{
  "d_model": 384,
  "norm_place": "pre",
  "rope_fraction": 0.5,
  "optimizer": "muon",
  "batch_tokens": 32768
}
MLP neurons of a small language model. Each row is named by its layer, matrix (down: output weights) and neuron, and shows model dimensions 288-383. Each number is 500 + 25 x the weight over its row's rms, rounded and kept within 0 to 999. Numbers have three digits each.
After each neuron's rows, "fires before" lists the tokens most often just after its 100 highest values on Wikipedia text that the model never trained on.

L4.down284:509475469475561499512488493502516512499477510481473534485534518530507510516487519533505486517487534495466498551513530478509533522472517510480517506490433522491528485475517508502455502491472500512485515503468516469510544506469476569480483508486467452515491546505481456488500518462490495478
fires before: " the", " his", " he", " being"

L7.down824:490517486481512536505488500512521461511491537497509528506518475545544453490462531532515494507525471537480502485505538497473471526535512523475523585503432488513509494549483541541489540492538476478458495483526462534440525484442488488532488513507513527487547473501491501517511520501474499496
fires before: " a", " the", " born", " an"

L10.down226:503482503521498519482490537448508499514463545500480486482496527517505513486507544484502516488514500511499472544547520507501487459452496475477496493448497557547570508459495444507504475513532491481513500520483438495477464535514488546519541492524469466516483501506509468477468481489489496501
fires before: " as", " in", " to", " by", " for", " on"

L10.down938:507498540543469476520490476519532504478513535526493502520471494484511548464502516463516537472508469506514465483482463513499462477494502496495474463511466484490474479540500446513488493487501501452492531455544487533496431514511504467472495494495468509493537493535498506485536528501484468455
fires before: " |", " m/s)", "rad", "t", "'", "ath"

L4.down315:473503512472488513495527520441489491488528497524515461523508511540476457476512504505477503508517494495491457494536488483495500515548454525480481490495509487524496535536482503500523498496506490469500480440513508522480468484484511461468502469432484523508505516466509506506508491528501504530
fires before: " |", " (−", " (", " m", " –", " Lincoln,"

L3.down949:535499432491483495468517479516519511532493504493537485469486481487501523471477507484507510520563472505490471550549493480452503543481461499507540471539492529492542494532504489494468489479494479517507501513512519517504536522484530466496509515525480480494474521503537529532468505524551492515
fires before: " |", " p.m."

L7.down655:512496489514511483500498485496469500528482518514498525523498453450481487493492480511479480530516494503446511507517515467469473512510519528488486540464478469529505456475527521519497517491426484490522553520469474509530487509510483499500512524516482493456495465485534507520492517482501533540
fires before: " by", " in", " to", " at"

L4.down229:494496503531471486452550520509499495491480460474530465512513521470514507485519545510526492535478499483473498500487509487537482490485530482481450519528465503478545533490513495511461495486527506512523521552500509517519474490492499491488529450508476482515530473527454460541519438488501450515
fires before: " |", " m/s)"

L4.down673:517477524484505515518510451474523448467468472481504539514510550518521518509484492510508516493503514485492563533453514488476485498494504511538544519513517512457498526511514500501491457493473439486483513453481533522465536518511511497538473467500458517544507476490489481540541498513497506521
fires before: " a", " well", " the", " it", " an"